config.yaml
n_layer: 14
d_model: 256
n_head: 2
n_kv_head: 1
head_dim: 64
d_mlp: 704
vocab_size: 583
activation: "swiglu"
norm: "rmsnorm"
norm_place: "pre"
norm_eps: 1e-06
positions: "learned"
qk_norm: false
attn_scale: 0.125
bias: "none"
tie_embeddings: false
parallel_block: false
init: "uniform"
init_std_qkv: 0.0224
init_std_o: 0.0
init_std_up: 0.0224
init_std_down: 0.0
optimizer: "adam_atan2"
lr: 0.000998
lr_mult_qkv: 0.5
lr_mult_o: 1.3
beta1: 0.95
beta2: 0.99
lr_head: 0.0255
grad_clip: 1.0
warmup_steps: 215
schedule: "wsd"
decay_fraction: 0.78
decay_shape: "linear"
final_lr_fraction: 0.0
batch_tokens: 32768
seq_len: 512
doc_mask: true
train_tokens: 352400000
steps: 10755
dataset: "wikipedia_en"
MLP neurons of a small language model. Each row is named by its layer, matrix (gate and up: input weights) and neuron, and shows model dimensions 192-255. Each number is 128 + 32 x the weight over its row's rms, rounded and kept within 0 to 255. A neuron's up and down rows have the sign that makes its largest values positive.
A block is one neuron, or neurons of one layer that tend to fire together. Before each block is what it responds to, as a language model described it from the Wikipedia text at the highest values.

Line-start markup, word continuations. Mostly a $ or = at the start of a new line (display maths, section headings), plus second pieces of split words: M-ass, D-ist, Att-end.
L5.gate42 [ 59 200 134  99 103  96 103 126 190 155 157  92 135 124 123 150 124 136 128  75 129  85 166 185  76 128 124 165 132  97  82 133 143 158 138 118 140  83 150 102 180 116  97 146 191 129 158 131 158  99 234 109 112 102 125  62 134 105 106  95 153  96 141 132]
L5.up42 [ 62 100 150  84 133 157 110 149 223  66 112  95 121  99  82 151  89 123 113  62  96 116 140 133 106 120  67 123 137 121 175 145 157 156 114  96 141 130  97 135 154 115  92 142 123 134 133  93 139  56 112  67 143 129 135 117 147  90 101 207 102 103 153 130]
L5.gate111 [120 204 164 151 139 144  96 127  91 142  79 117 126 107 121 118 106 106 127  92 119 114 185 114 132  68  93 133 158 135  66 115 137 148 171 122 103 108 175  86  90 125 127  91 109 119 166 145 130 132 165 145 137 126  52 124 141 134 110 122  97 140 178 181]
L5.up111 [103 104 156 121  88 109  84 190 105 114 119 124 195 116 132 168 107 167  82 119  80 166 148 177 148 128 125 177  88 135 107 106  88 139 115 150 151 134  85 136 127 107 138 162  54  93 113 102 106  82 154 148  99 122 144 144 110  73 127 174 161  63 207 126]
L5.gate529 [101 130 108 103 133 184 131 120 123 128 150 206  42 143 115 178 203 140 151  76 151 129 114  94  59 103 117  85 170 135 133 156 135 131 137 131 102 103 110  82  96 116  92 171 165  99  98  77 104 133 103 171 142  71 172 119 181 166 101 157 124 116 137 123]
L5.up529 [ 77 154  63 119 140 169  90  95 145  93 140 157 147 126 125 190 172 126 163  54  80 143 162 152 116  77 124 164 126 113 146 110 135  96 167  98 143 133  88 142 126 146 112 106 140  95 101  89 163  93 172 141 121 104 146 147 119  91 133 180 121  95 155  97]
L5.gate661 [ 73 138 140 140 127 114  89 129  85  99  83 182 110  94 103 110 166 130 189 125 151 101 199 150 103 119 122 129 128 117 128 125 150 146 119  80 139  40 127 136  98  70 117 178 145 105 155 113 108 104 196 149 115  94 126 113 148 105 138 162  90  96 168 186]
L5.up661 [100  92  63 107 165 145 117 154  78 120 126 137 112 150 150 140 140 167 152  76 123 115 106 147  96 176 102 137 140 149 116 128 174  99 165 123 120 148  94  91 153  96  53 122 169 115 128  75 166 119 146 153 100 143 102  92 158 112 143 103 172 183 113 189]

Mid-word fragments. Short subword pieces inside a common word split into several tokens, such as u in Jan-u-ary or man-u-factured, ap in J-ap-anese, ri in mar-ri-ed.
L11.gate552 [117 123  83  64 141 185 130  98 127 110 106 152 120 123 145 137 142 154 114 128  81 131  85 109 102 139 132 122 144  70 194 135 155 127 122 144 162  77  83 189 125 193 157 158 157 142 129  62  99 184 128  57 123 122 142 120 177 109 122 127 212 119 166 141]
L11.up552 [118 133  74 122 138 134 150  74 108 158 165 179 157 140 123 173  92 114 109 130 108 122 106 149 153  89 125 104 137  53  89 149 139 168 157  78 198 107 145 103  66 150 161 153 105 137 104  82 107 114 110 185 109 115 126 128 157 185 102  72 136  99 131 104]

Word-final suffix pieces. Final subword pieces that complete a word split across tokens, especially the "ly"/"y" ending adverbs like relatively, extremely, completely, collectively; also "ation", "ion", "ay".
L9.gate22 [107 157 114 122  89 155 138 144 150  66 125 145  90 140 146  99 133 156 183 128 131 118 150 132 116 150 114 137 138 127 164 113 146  76 120 134 147  42 116 105 122 148  85 141 147 104 106  74 127 131 194 125 168  74 148 120 181 137 121 121 144 124 199 129]
L9.up22 [ 98  86 178  69  81 110  30 148  52  94 180 136  84  74 148 173 107 123 130 106  89 104 119 130  98 140  87 155 167 110 150 111 150 152  96  95  93 144 171  93 179 148 126  95  83 137 183 115  68 168 162 123  86 137 101  86 117 117 102 166 116  99 136 140]
L9.gate53 [100 168 164 103 126 182 114 149 125 153  75 152 125 130 127  91 161 127 106 148 103 125 194 158 108  98 192 137  98 135  97  95 186 100 134 127 109 132 101 168  91 112 167 142 129 120 103  97 138 106 203 156 115 139 157  62 115 123 118 154 114 164 196  77]
L9.up53 [118 124 131  76 129 133 135 133  86 203 105 134 156 107 125 169 101  88 143 186  68  80 149 148 144 148 141  84  99 139  67 138 140  86 155  94 148 112 151 126 141 144 164 223  91  86 130 130 149 159 161 124 138 144  69 121 109 150 177 143 202 158 164 171]
L9.gate145 [112 117  79 101 119 124 148 106 140 139  65 118 143 131 155 114 139  83 137 140  60 162 124 126 107 192 120  85 137  56 137 112 138 148 113 120 163 155  89 161 123 177 136 118 101 146 161 156 135 104 131 175 135 164 137 139 131  96 107 141 116 208 164 156]
L9.up145 [130 238 161 181 109  95 115 111 113 177  65 162 165 127  94  77 100  97 139 158  82 137 121 125 142 130 124 150 163 151 104  78 123 106 155 141 140 134 108 126 121  70 136 152 127  96 186  97  81 127 169 123 158 155 110 191 103 125  89 120 150 102 109 164]
L9.gate178 [146  88 150 164  51 120 173 149 132 123 101 104 165 109 148 108 141  97 113 215  76  95 112 138  98 133 113 114 114 117 102 125  92 152  78 134 148 123 133  52 176 131 121 207 121 122 203  98 154  85 197 135 120 143 176 129  78 161 129  92 130 130 173 170]
L9.up178 [166 105 152 192  95  89 128 178 126 136  86  96  92  98 132  50 166 108 141 153 116  82 130 122 106 106 167  94 124  99  56 117 156 159 114 136  92 135 152 113 158  57 139  86 143 126 180  99 139 111 155 137  73 129 123 143  70 186 127 115 143 137 119 134]
L9.gate199 [156 146 151  81 125 131  83 194 121 131 166 104 125 105 144 135 121  96 132 139 168 157 159 167 105  91  88 164 131 128 112 113 135 172 146 147 100 123 142  63 116 104 174 144  57 110 154 145 162 113 111 165 133  83 121 132 122 179 132 133  82  87 127 139]
L9.up199 [131 146 124 115  52 128 157  80 108 133 179 132 119 152 162 115 161 153  91 192 118  95 160  84  93 147  79 126 147 106 119  96 110 152 137 103 134  94 144 181 108 103 105 178 118  71  57 165 116 165 134 113 134 158 192  79 128 121 153 130 118  90 192 130]
L9.gate210 [173 143  79 145 137 153 148  75  85 174 140 124 125  39 151 158 114  80 142 140  89 160 141 111  63  85 114 133 155  87 120 188 110 101 119 115 108  71 163 193  82 137 160 120 145 152 152 104 108 162 127  97 101  69 104 151 187 170 103 160 237 179 154 124]
L9.up210 [122 106 172 154 122 150 200 123 153 135 161 114 154 147 117 165 152 135 134 175 108 142 114  96 115 162  99 212 137 138 151 170 146 211 129  87 132 141 104 141 137 118 148 168 186  66 134 104 116 135  86 162 136 135 153 164  45 106  95 143  78 159 153 123]
L9.gate224 [137 165 178 152 173 147 175  77 124  98 175 131 127 116 161 136 160 147 159  83 110 153 118 128 102 185 116 121 174 120 147 162 143 131 167 127 111 131 108 104 195 192 207  90 117 121  74 191 150 149 143  74 181 188 119 102 145  44 152 141 111 112 143 130]
L9.up224 [124 164 122 152 138  96 119 141 123 175 142 130 187 152 126 139 103 101 176 142 114 103 166 161 156 102  85 213  75  92 117 150 142  55 142 150 130 145 105  97 156 199  79 130 165 122  77 158 141 120 112  82 144 134 113 106 182 122  70 128 139 119 154  96]
L9.gate240 [130 127 112 148  98 134 185 116 133 117 125 144  95 104  96  51 168 164 125 120  69 125 138  95 109 134  42  81 128 113 106 159 177 126 160 112 194  80 108 146 107  72 116 192 127 171 135 157  95  84 189  48 128 138 166  98 100 100  95 120 111 164 154 132]
L9.up240 [145 152 115 189 102  58 154 136  70 127 126 111  95 137  94 106 140 149 163 142  88 143 151 112 119 117 137  77  96  94 101 129 185 176 110  90 113 102 161 142 151 111 174 119 154 152 104 140 179 112 100 121 111 159 127 151  91 138 116 144 135 119 146 144]
L9.gate327 [166 149 130  93 122 134 115 125  99 172 138 169 129 180 156  88  83 149 114 122 125 178  94 193  86 119  80  89 166 117 167 118 124 173 116 145  85 133 120 158  99 137 144 142  70 127 107 115 168 152 134 155 113 100 155 116 113 147  95 151 114 149 159  67]
L9.up327 [114 128 120  99 130 122 116  71 122 147 119 112 160 136 155 139 160 153 140 102 100 134  70 100 169 137 128 125 153  76 165 138 103 139 116  96 126 146 145 110 134 159 140  97 108  97 190 116 105 172  99 146 104  92 112 161 112 186  79  82 143 127 107 180]
L9.gate417 [163 107 110 101 112 169 176 115 160 116 115 149  95 131 199  80 109 146 126 145  78 153  86 116  95 110 152  87 119  99  92 144 166 161 152 118  58 110 155 114 129 179 131  81 152 134  92 113 131 122  94 159  66 139 190 158 144 152 139 148  98  89 118 118]
L9.up417 [144  97 168 205 132 128 167  73 136 133  82 119 137 137 123 100 138 132 101 133 107 183  64  80 128 153 146 148 147 148 104  72 105 108 139 138 114 184 121 146 156 136  66 175 141 190 107 131 123 150  85 157 153 149 149  66  61 119 134  95  80  73  95 118]
L9.gate458 [168 121 136 135 113 162 134 117  51 153 165 105 147 124 130 150 135 117 105 159 100  77 165 105 120 123 127  98 138 115 120 155 117 130 127  92 183 111 158 146 162 116 128  99 131 136  74 151 156 146 176 118 104 150 162 127 156 107 186 148 122 142 131 144]
L9.up458 [ 51 148 134  98 124  81  97 133 121  92 122 102 114 176 107 110 105 145 155  97 128 156 141 112 178 121 139  61  97 115  71 121 108  87 103 163 188 116 149  92 103 206 146 110 134 155 161 137 104  58 128 181 114 164 142 157  64  71 140  99  90 163 119 107]
L9.gate499 [112 132 138 121 133 161 175 111  94 201 179 117 151 154 202 129 116 177 184 101  89 156 133  75 139  63  79 127 105 109 119  81 141 109 131  78 111  46 136 130 102 188 106 101 150 145 133 104 142 143 167  98  70  70 131  51 184 114 148 168  95 139 115 119]
L9.up499 [130 141 125 120 129 156 143 141 104 114 153 142 128  98 171 115 224 178 115 144  82 121 138 143 135 121 182 127 152  63 178 101 171 155 107 120 108 192 140 102 176  79 144 113  93  84 114 140 184 136 169 149 106 132 112 147 130 116 172  70 144 127 140 154]
L9.gate509 [157  84  77 126 138 114 110 113  66 122  93 120 107 153 109 123 165  56  88 195 154 150  82 108 119 110 125 111 107 129 144 139 184 125 172 163 140 123 148 108 116 159  74  92  68 160 121 126  91 143 178  86  77 115  94 163 113 133  76 192 148 129 191 124]
L9.up509 [122  62 160 154 122  79 150 199  52 129  96 104 149 151 141 177 140 111  89  80  85  70 187 133 137 178 116  74 109 149  88 132 180  79 182 110 153 124 148 212 142  75  95 126  99 181 116 161 139 148  57 110 107  84 116 192 133  82 125 124 200 118 196  89]
L9.gate515 [166 159 100 131 133 133 141 120  78 174  59 144 165 108 193 152 154 159 115 142  91  96 161  84 102 112 130 140  63 158 132 180 151  46 154  27 135 148 146  84  77 184  90 159 147 195 101 149 105  79 137  54 111 118 106  83  95 130 144 124 104 130 168 179]
L9.up515 [152 106 117 139 167  81 138 105 102 130  85 212 120 141 145  82 162 136 110 159  89 134 144 133 114 159 154 114 132 122 235 116 135  84 100 100 171 147 107 125 133 142 165 146 141  83 112 135 101 107 139 152  85 149 108 106  65 100 213 109 129 162 114  68]
L9.gate525 [104 145 112 146 118 151 151 127  98 130  89 189 150 134 102 103 141  98 133 135  81 158 140 136 105 121  65 177 114  53 126 101 146 128 123 101 140 163 114 117 178 161 164 133 128 121  98 162 117 152 193 174  95  54 153 168  92 147 165 197 181 181 126  64]
L9.up525 [108 135  85 144 121 166 121 106 125 143  76 151  90 121 129 144 145  70 122 148  92 166 178  90 149 117 126 114 196 102 109  98 197 134 105  83 148  93 130 126 132 109  91 140 129 152 152  87 156 187 168 113 150  77 135 115 124 137  76  99 139  90 118 181]
L9.gate664 [170  96 102  89 153 109  88  98  85 117 101 148 119  91 125 100 135  82 105 120 124 129 114 124  78  63 125  96 110 135 169 134 176 134 151  80 108 114 144 114 116 142 134 129  94 127 165 135 178 111 155 108  69  98 155 151  62 124 152 185 128 159 115 119]
L9.up664 [118 159 183 123 130 144 158 160 184 131  95 124  99 120  71 160 124 104  65 176  70 113 164  95  88 116  63 176 133 145 163 135 110  99 140 112 145 145  74 177  83 156 167 124 106  70 112 203 107 137 142  97 188 140 170 106 101 163 106 113 159 115 164 182]

Split-word completion pieces. Final or inner fragments finishing common words tokenized oddly, such as approximatel-y, abou-t, withou-t, plus leading digits of table percentages.
L11.gate624 [151 128  89 155 136 111 166 175 160 153 194 139 120 139 152  85 166 139 125 105 131 144 137 159 109 119 162 129 152 135 154 131 101  98 102 130 127 178 120  65 140 209 124  72 169  86 152  93 133 115 198  86 131 104 159 211 176 187 117 117 136 178 117 136]
L11.up624 [178 105 116 151 131 133 181 122  80  90  80 102 165 127 162 145 182 150 124 127  96 130 104 105 129 111 118 134 160 129 129 146 159 133 147 112 139 120 179 131  97 187 169 154 106 114 103 159 101 162 148 119 123 141  77 149 111 124  81 107 180  97 106 126]

Mid-word fragment tokens. Short word-piece tokens in the middle of a word split into pieces, above all the "u" in Jan-u-ary in dates, also Mus-e-um, Pitts-b-urgh, J-ap-an.
L9.gate35 [159 142  71  88  89 131 156 111  96 145 128 164  78 138 171  86 121 111 122 116 117 147 138  99 115 155 179 110 101 120 119 193 131 146 129  72  90 146 213  54 123 134 123 120 166 178 136 150 100 125  71  87 104 162 155  97 127 140 137 147 113 163  96 119]
L9.up35 [132 170 143  84 131 182 160 105 113 187 134 186 198 189 150 176 110 137 109 172 136 174 138 153 125 161 121 170  76 162  93 155  78 112 145 148 123  91 128 141 106 124 149 178 192 151 112 125 173  70 141  56 126 134 148 123  70  97 125 144 132 133 130 191]
L9.gate118 [ 77  87 121 170 107 137  58 108 123 174 108 104 101 147 112 157 102 124 191 153 112  79 142 107 105 123  58 114 102 116 115 141 116 152  82 130 157  87 151 137 125 125  99 138 174 207 152 144 115 161 106  78 148  86 169 140 172 158 107 133 197  68 108 114]
L9.up118 [115  93 180 134 165 160  85 114 136 113 130 132  99 119 157 172  70 126 107 153 131 134 121  98 146 168 136 130 145  93 106  94  99  89 145 125 160 141 107  88 108 204  70 140  77 154 149  93 114 133 107 115 145 140 111  84 121  75 131 108 137 168 104 161]
L9.gate158 [113 137 101 119  73 158  86 137 118 116 131 209 119 133 161 135  72 163 131 144 141 139 152 107  97 182 135 105 106 103 109 132 153 128 161 116 105 129 138 103  93 138 126 193 195 135 146 172 140 135 129  65  54  92  77  83 105 215 113 182 159 124 112 160]
L9.up158 [103 131 115 102 122 122 147 130 103 104 152  87  49 139 165 144 155 142 132 168 202 144 139  94 106 131 139  95 105  78 134 150 160  99  83 108  95 159 148 111 108 134  94 109 142 187 170  86 110 118 145 118  87 104  90  58  95 164 144 140 186 142 125 117]
L9.gate200 [ 83  77  96  76  37 151 129 138 154 112  83 143  96 116 125 109 131  87 137  90 145  99 174  75  72 116 152 162 121 171 134 104 101 137  84 146 130 105 142 100  46 142  91 159 188 193 147  86  34 103 150 137 121 124  96 113 146 145  84 176 102  88 149  92]
L9.up200 [101 180 118  43 143 126 125 149 101 101 158 143 113 126 125 120 143  96 184 196  99  62 140  95  82  70  90 135 112  95 143 110 140 164 143 137  31  74 102 121 122 110 136 145 130 173 180 182  97 128 132 136 147 109  95 159 123 126 141 168 190  74  94 110]
L9.gate212 [167 124 148 147 118 154 117 165 123 162 157 128 100  82 109  91  84 113 189 140 160 128 178 156 104 122 131 124 118 133 188 113 120 124 124 128 157 153 140 105 130 126 157 182 174  81 141 146 139 101 112  94  99  44 150  89 107 143 117 144 172 143 160 151]
L9.up212 [143 189  80 114 146 150  82 143 127 128 172  65 104 129 112 109 149 150 138 128  92 137 121 156 115 116 142 122 135 129 138 118 143 156  69  69 143 146 119  82 118 190 134  94 145 152  86 132 134  84 168 172 113 195 114 105 147 165  75  80 188 133  83 115]
L9.gate225 [110 147 144 129  91 103 151  73 124 111 108  95 160 146 103 139 190 104  64 157  95 127 163 146  72 192  80  85 175 130 128 152 166 106 151  83 111  68 151 157 136 114 129 118 130 134 156 156  88 164 105  97  57  87 188 180 132 114 106 146  88 180 211 129]
L9.up225 [166 108  87 100  85 180 104 133  96 134 136 152 104 132  71 153 104  72 122 106 120 128 139 153 148 125 116 124 141  74 164  81 190 121 149  87  90  70  75 156 141 127 101 161 170 146 112 148 131 124 115  98  68 129  97  94 137 109 138 138 140  91 149  85]
L9.gate418 [ 94 119  87  39 130 140 171 123 102 150 126 167 132 109 183 141 110 222 145 135 106 199 140 184  70 116 111 139 131 137 113 118 135  86 109 107 137 150 134 128  93 186 108 123 207 143 124  92  89  95 132 110 125  73 129 108 157 142  55 155 121 142 148 100]
L9.up418 [163 122 109 120 156 136 171  92  77 138 116 169 150  84 116 111 130 138 110 148 172 134 131 172 104 113 159 122 180  86 139 114 100 160 125 111 150  80  77 104 141 100 125 111 107 104 138  38 166  83 107  73 113  93  92  82 114  70 140 129  38 156 115 131]
L9.gate433 [ 96  82 109 118 110 102 155 117 149  70 101 107  65 140 164 109 109 112 115  99 157 101  98  79 113 126 123  62 116  80 162 136 173 162 125 137 163  55  91 107 147 114 125 103 173 146 140 112 123 134  87  84 148  77 192 115 132 105  99 106  87 138  96 113]
L9.up433 [136 103  97 123 153 174 124 118  71 105 173 125 179 120 125 125 125 124 175 109 149 142 115 142 117 173 113 201 151  85 156 166 178 146 181  84 117 110 144 131 118  69 147 127  77 145 101 126 152 162 121 146 156 131 150 137 167 160 117 138 184 154 113  85]
L9.gate474 [138 137  76 155 207 127 125  93  82 112 105 148 125  86 124  99 107 161 139 161  96 124 141 144 115 120 126  57 156 142  61 134  97 158 114 124 158  95 158 135 109 148 173  93 164 176 109 115 107 100 129 146 123 116 152 128  29 109 145 163 164 166 139 140]
L9.up474 [ 89 115 127  93 130 146 174  95 141 127 182 157 159 121 148 108 185  94 174 132 152 134 158 127 120  89  86 117 167 114 119 110 102  87 216 154  99  46 125 138  69 143 118 142 106 149 162  56 100 134 104 118 102 111 108 112 152 169 118 148 143  94 100 129]
L9.gate493 [148 126 159 134  82 155 128 141 131 100  56  73  85 157 132 170 102 132 153 153 137 120 167 157 105 101 100 116  76 118  94 134 173 165 149 144 188 109 164 129  35  81 139 169 140 108 134  86 106  97 174  84 164  98 125 134 136 201 128 149 132 100 154 160]
L9.up493 [159 119 101 114  41 146  91 117 131 148 121  76 122 134 147 199 174 120 157 155 136 108 147 109 120  78  87 104 163 135  79 184 174 172 170 122 144  80 143 179  99 104  79 153 115 127  99  49 115 136 118  92 101 102 147 161 134 129  81 148 145 100 105 131]
L9.gate518 [ 80 131 135  62 106 114 105 133 123 114 154 116 134  99 127 145 111 167 140 205 132 133 106 134 136 149 125 128 121  93 159 117 126 113 106  76 180 113 136 123 103 121 160 129 124 136 155 152 131  95 164 151 107 121  81  54 139 123 109 106 171 165 155 138]
L9.up518 [152 157 111 128 108  88 134 141  89 129 177 132 195  90 156 122 142 128  69 146 163 126 125 130 107 107 143 100 108 141  96  78 168  85 146 135 121 136 166 143  78 102 174 136 144 150  95  86  66  77 161 110  62 100 140 110  43  69  92 147 125 134 171 153]
L9.gate547 [151 154  68 110  82 177 151 104 119 154 182 158 111  93 161 106 149 123 144 114 175 115 116  69  83 123 147 129 168  80 137 146  66 111 135 115 107 182 148 126 158 132 146 160  78 251 136 131  77 173 114  80 161 132 176 161 136 140 148 122 153 166 136 179]
L9.up547 [155 137 107 124 111 137 170 144 133 175 123 160  99 114 126 133 150 145  54  56 118 152 147 128 105  84 115 124 138 204 133 154 116 197 137 163 139 121 209 162  96 134 139 130 169 185 175 190  78 122 139 117 104 120  85 176 119 133 141 164  95  88 149 143]
L9.gate584 [148  76 131 115 119 199 114 116 115 138 118 171 142  93 119 119 176 116 154 129 160  67  85 116  87 179 102  70 142  51 124 183 101 105 183 144 174  78 126 158  88 114 144 167 150 169 156 157 128 150 112 122 134 121 153  98 157 133 123 130 210 121 118 113]
L9.up584 [ 43 121 108 111 153 150 100 100 118 157 145 159  89 114 159 211 144  90 137 176 149 152 107  87 140 120 155  97 163 107 163 150 141  82 131 148 187 120 120 108  56 165  90 115 184 116 158  50  69 137 142 134 132  98 112  76 187 159  82 108 117 126 119 103]
L9.gate634 [132  47 138 131 160 134 135 164 122  39  96 111 148 132 179 121 125 134 171  84 134 132 120 128 129 141 155  50 161 169 104 167 148 142 121 122 156 128 164  92 112 106 191 156 170 198 195 164 130 131 154 124 143 129 117 110  90 145  86 147  96 112 120 137]
L9.up634 [138 150  61 147 140 141 144 126 123 157 123 138 136 115  76 218 144  80 104 146 135 124 153  78 141 131 155 113  95 107 155 167 125 158 151 152 115 123  79 132 130  94  69 176  95  93  99 140 198 112  29 137 155 103 139 150 135 127 149  96 150 170 120 121]
L9.gate646 [163 112  84  75 157 145  84 132 105 215 148 128  93 119 176 155 107 112 144 115 212 114 138 140  96 122 157  99  72  34 107 153 125 116 177  87 147 150 150 142 121 136 135 174 114 146 110 142  92  74 146 164  59 149 112 127 137 119 129 176 119 192 137 129]
L9.up646 [ 77 156 117 140  97 165 132 126 173  94  37 112 104 105  77  99 148 155 162 143 141  84 148 104 134 120 138 150  86 102 106 161 128 115 109 148  93 128  77  71 143 179  86 109 183 170 164  93 144 158 129  65 178 108 156 107 122  79  97 112 140 145  97 138]
L9.gate678 [176  84 101  60 103 176 120 118  94 165 104 176 170 137 137 125 112 107 157 100 147 100 146 156  47 100 115 157  84  86 135 148 135 157 136  72  60 135 157  55 109 149 148 164 106 120 108 116 130  94 136  81  70  93  68 114 123  91 216 139 127 146 106 132]
L9.up678 [144 105 112 147 119 136  99  79 127 123 185 117 166 102 159 142 151 125 196  67 123  99 144 180  83 142  72 137 135 125 133 121 133 134 107 156 161 156 110 173  88 100  76 160 157 157 134 148 115 139  78 169 153 101 118 148 150 137 129 146 219 111 134 174]

Adverb -ly suffix. The -ly piece that completes an adverb split from its stem, such as increasingly, currently, previously; more weakly, other word-final pieces like -ity, -ions, -ain.
L5.gate3 [163 133 159 178  80 150 241 155  83 202  69  90 121 165 169 110 188 144 146 162 113 129  67 109 155 155 109 127  82 148 162 135 126 135 129 133 148 129 127 169 203 136 174 121 159 126 106 149 186 129 129 110 120 108 119 145 113 184  99 118 184 115 106 128]
L5.up3 [ 61 179 111 149 127 118 184 175 151  98  98  98 131 136 116 144 146 124 106 156  45 141 138 119 125 162 121 141 127  81 134 143 170 102 154  96 108  68 150 161 134 127 142 131  95  70 128 105 162 154 121 205 127 148  90 166  85 123 102 127 118 132 111 103]
L5.gate16 [164  64 124 118  81 132 222 132  88  68 151 191 146 141  92 162 159 108 166 161  91 140 107  69 132 115 129 123  65  87 129 109 141 136 151 114 123  62 117  84 164 146  92 115 115 123  94 109 135  66 132 126 101  92 122 146 148 160 151 127 125 182 123 152]
L5.up16 [138  90 171 139  83 147 133  81 157  62 128 145 121  92  78 149  92 133 145 139  89 160 163 122 109  79 134 133 115  99 139  66 127 184 185  98 101  66 153 107  95 190 160 136 116  38 114 135 158 178 162 130  99 110 116 103 170 139 166 123 134 159 126  88]
L5.gate248 [116 173 142 140 154  80 136  90 103 112 115 144 169 152 133  55  71 132 160 123 102 143 132 172 108 140 160  75 129 105 125 158 145 131 109 152 126 162 145 172 190 168 190  63 129 180 122 138 146  91 140 142  96 171 121 163 110  95 148 145 149 170  96 153]
L5.up248 [119 172 145 126 139  90 121 128 101 137  81  83 150 143 113  45  97 106 139 170 145 129  92 180 150 137 157 103 129 150 120 167 166 140 139 119 106  71 125 160 170 123 138 123 169 172 143 101 207 108 141 102 100 107 135 118  91 105 129 177 121 136 146 152]
L5.gate677 [125 104 180 153 110 130 158  84 160 131 157 112 120 108 112 106 138  80  96 128  90 146  78 121 189 131 147 146 158 125 155 128  93 112  92 172 148 105 125 120 174 127 138 121 120 132  98 133 161 192 119  91 134 124 155 113 123 177 106 145 134 198 141 167]
L5.up677 [150 150 160 129 127 108  99 184 177 150 181 130  83 147  92 142 108 151 130  75 121 108 107 131 149 158  81 120 103 160 146 139 145 100 147 163 160 115 150 100 130 162 165 135 194 158 144  97  99 125 193 129 125 139  99  79 158 128 150 128 180  99 175 157]